{"n_kv_head": 2, "init_std_down": 0.0, "optimizer": "muon_variant", "lr": 0.0075, "lr_head": 0.00498, "schedule": "wsd", "decay_fraction": 0.903}
MLP neurons of a small language model. Each row is named by its layer, matrix (down: output weights) and neuron, and shows model dimensions 256-383. Each number is 500 + 40 x the weight over its row's rms, rounded and kept within 0 to 999. Numbers have three digits each. A neuron's up and down rows have the sign that makes its largest values positive.
A block is one neuron, or neurons of one layer that tend to fire together. Before each block is what it responds to, as a language model described it from the Wikipedia text at the highest values.

Description: Predicate adjective/participle endings. Final piece of an adjective or past participle completing a predicate after was/be/are, as in banned, operated, older, shy, found.
L8.down231:522471573501518533495507514566515484405508371504434542417573514434546532496448502460514529508527506565537504547452530506440511486487504458492455493430426506496451511514483479498514474569499524510427429458437548494468542498503491493440466552531411547522487501491530433451493528471558494510584506450537485520467480523488476509481481513592506514480534506504468516500384510540445458522505
L8.down453:496492490496603540579523542538485519453460532557476521538493520512503507461564456500465475523475511514580465505540478517575459494540451499510475511530531565563507440510448547484484518492497505533504480445416518498537517465531454488546566504481493524521472421480447508463495494514583577566542524440452467548451505453541452414542527519510456497521532446488498525553433419568383482489458
L8.down837:487534510488554525521553474588528508523480451520470504435520470463523505498534483514515540527476456580591490461566487457548476503488502584456510512464492498517490506510546505516485495539543529553447510535490605441433548471529481482499524548502542504499459525458428535566407528475398430518497486447524456476576429536466485503515537516487475397552499470513435507515431469499537489465479
L8.down999:393513488522558412523546513491562592545559419506590511526401520519523502516548451456471541520565525490532507498488472533509612413519489447491522526514517473484444474491515443529475495596561505562526461475550508485485495514460535488455557496501455554506535515513573546446519511485553496465555468489482541512506475577565462523510559545511457467472521444470502581475485555468481517505513

Description: Year-initial digit 2. The leading "2" of 21st-century years like 2000, 2013 or 2024, after a space, dash or parenthesis, in dates, tables and lifespan ranges.
L8.down209:576565552417492450504467541479474607472546515508535506519525505499529465543515530528493473470488479526443489506446472472528511494457561539534493492504485512481577477517560467465524511454433473535472522529452494468501489498505542529499544490504472413532423451542489434482553483500546504524451423412530511483489534486560427522533517487449496566495480445507515530493556472534516500497478
L8.down577:576457502569495500450491523470466541480544542520530448446456495462532480454488497556513526453519499495487459515543482520538435477498508526475555493555577525530391477486432548526513560518384484602422537539528572466503445485537492453518479500552530474438464494523494514582467505535522506491466459477567512410537512498501446489518524489516473440494469487520531497489460522481481428570512
L8.down797:555542562553553544506437490511469509457547507514513457514448486478553485497501518499479443511489429492501511488495490533534479501463465488415429518542546558541529469511513487446556516503462518491550547528542538449507545426494521474571525567615470417459489504470454460501521407498503431530484454444542509487467505454528484498449448517561554513433471497440543553504466574547502511525536
L8.down826:464501443479508529520554494513471491434610555458562468550467499475490555507540501493460519525486433503539467524490536465439505496481454485501520544489498485472439536473495466478445498537501531530511513477507468440498476548488553477538498515571442478551531517501499432468443491511467518449477563474463497459432501479528511597521503469523475478426516484470460494507469506501464402481535

Description: Year-initial digit "2". The leading digit "2" of 2000s–2020s years, after dates, months, "in", or parentheses, such as 2013, 2018, 2022; occasionally the first digit of other large numbers.
L9.down11:536465478458490430491464439500491490482605500584512486496477427502505452529458497501546431545590468536475519496544460507452444469443465569496546517493472478484409533493524526522472527512540573491548505582486495471477427445574496491478455519478584540546472464531511480494515465490475507472523516440508468514515514471516487486570459479520505452518549472487436515586451558458449458464498
L9.down261:552528499535513497540521504515447508458478539531563466492528425462522541482438484468549499463498444484479514471566497508443462501520566479485537476536491574444524476549465561440522491483423486546521548404502399520512523511516501568544535539620566511565467514485502510499538550440470422483464483487471523467504494468484494458448510496460514557534542528458480528486477475552501555491476
L9.down476:558465462499508470576483488463489508501498559436479506513491478539492479502490480493560477485443526469526545537514480554508488461534508518523541525555515476516391469493466525478457593548495445490475443518554441550472508466529513509477494548515484515455442496528487494514507518520443595520500505548503494488454529417559480438533464532507516524492484503512524431487469479477559408470414
L9.down934:512523580557454459507501403499448550522560511542505523472535526484461541513475485521482478530455437501454493473506486608570507493478543480486535505433502503524535477513544508451544466447510487469490436601536405447496578439497494471482541463573516496492433541511483430457538552485518483477460450439521482472543500520554484519501461522513502476468463477498475517437472511492461383521537

Description: Word-completing suffix pieces. Final word pieces that complete adjectives and abstract nouns split into parts, often -y or -e, as in controvers-y, sever-e, perman-ent, also common and good.
L2.down159:445494506512523480466528457444513568464485415441555536499455528501555470567454491464467486586498490513547454530458459426448448540470454521536579556561477468485490496533546516576515490490506470505562445468447514494457531419430453473468511522601444475517472480475515536511475418517467458537563468516489466514487527476531447483459565499500472522454488464522440451411551486479494483511503

Description: Name and word-piece endings. Final pieces of split names and words (Ry-an, Chav-an, Christ-ie) plus verbs like held, selected, won, mostly in sports bios and Wikipedia tables.
L2.down88:476616497534510447501527513446540476500502560444524481531498419576559522556464543455508421505513517482460531463542537504433484543459493477479462570544499513489533403590533572490538496493428489511543571523488475499550478455525505488487520487526495549479516489425587502545500396474457443469490547486536530540528535479448527407505471470477499581524526479487482533554494505479495563473530

Description: Sports and guitar vocabulary. Word-start pieces and function words right before sports terms or guitar words, such as qu(arterfinals), at (the 2009), elect(ric).
L9.down408:484433535470495493488512541532492511527614514436479505519518476451497456564472464478520489529478524545472586527544450526491448541515455557548512524562489494561515502592512561499484530468505473622519496502489511493468472492492511469472506532484510426515517496435479492552522607547506532458556530447442467488484558487500534507554442494443483494488535518439521537400506520534524537476507
L9.down547:486470484512425478396542490456428477536495445560510478502506536504470516537559517478435499462507546476554485514492436512489513496477517532433551426503493571531445501566482579521565509490484527555532530514521462482476474507502545520523519456437560529540468533559556462516504507559523522459499534478534494489446457531482523481492504436471412538557509517489508491547504515466556472498500
L9.down574:480550607479536427520543485541492492443595497566478446570471500547547557418507448534496580426486525522518541522499470487517492495474535446434491524524468511483487535501446474505480504552547480540423503525531524535536505505492497499463505496580514517504506554488457483472490544541558512474505481456583483579534502505491496515470498506504512494531525465500517444527583504488501479452454
L9.down742:465466493434482492518497434507489499475528523453540550498538480529520447470479481483584537476524545480496563482543498510526511522534475477468527503401443459588574449452492526492510524531582471512470529483548493483465508528472456454496492505522486533543491459553510507516521549519493595578601507535504416489451496505480500464447448549536545459474442438530547539521508497463540440490565

Description: Music word fragments. Mid-word pieces and function words in music text such as personnel lists, genres and instruments, e.g. acoust-ic, elect-ric guitar, Ly-ric-s, s-oul.
L8.down143:419564462477468533514530537458462456520469525526470482492491470556486436469469553551500515511535507462504527428495490486552512488494469567483521499422455559475548529470464411478464511559479437475475558537479467449366511485410547601460509548505469484402565538505454499496499427469522554523465519518548529536488523503504533544523508522523517470528498502508500538465490525543466502499511
L8.down201:470487470549527554520509491433433436484522540540513504473424499495539508511498495512492494507490478525481515506513472479530439539504435467453495545563506596541564405493528561438537519489497449518589470400490525534600527497472426436542556433522513515550492552538574487515529450468507531523552481588494522521456497513578467496517456491538430546523505449481555543523530532490531495480397
L8.down258:452504447505540483567455568509573480494524537433492514467505477505467545487423540491601491464486509428563569588531583527459480588634539491522545576502556501499565485490475449528518532501441568503484548559497463474475506542422483512471537496456413477518550507518551518487491559477555551441564555455558504510512566459505504518474578531565465460476518500468559443500541414488460466574501
L8.down907:436433554491502476501525544486492529414543470518523459524569445521522490492478452519473506444540554509479501507559435440464489518442501540432475528512458503565437469503511566574569474472429483431502495494560563537551465544564465485530507513549524535498511527488538509494491539539464501464541495500492510502492482490494521502459546465452581461556501507519520514485567461492529526469508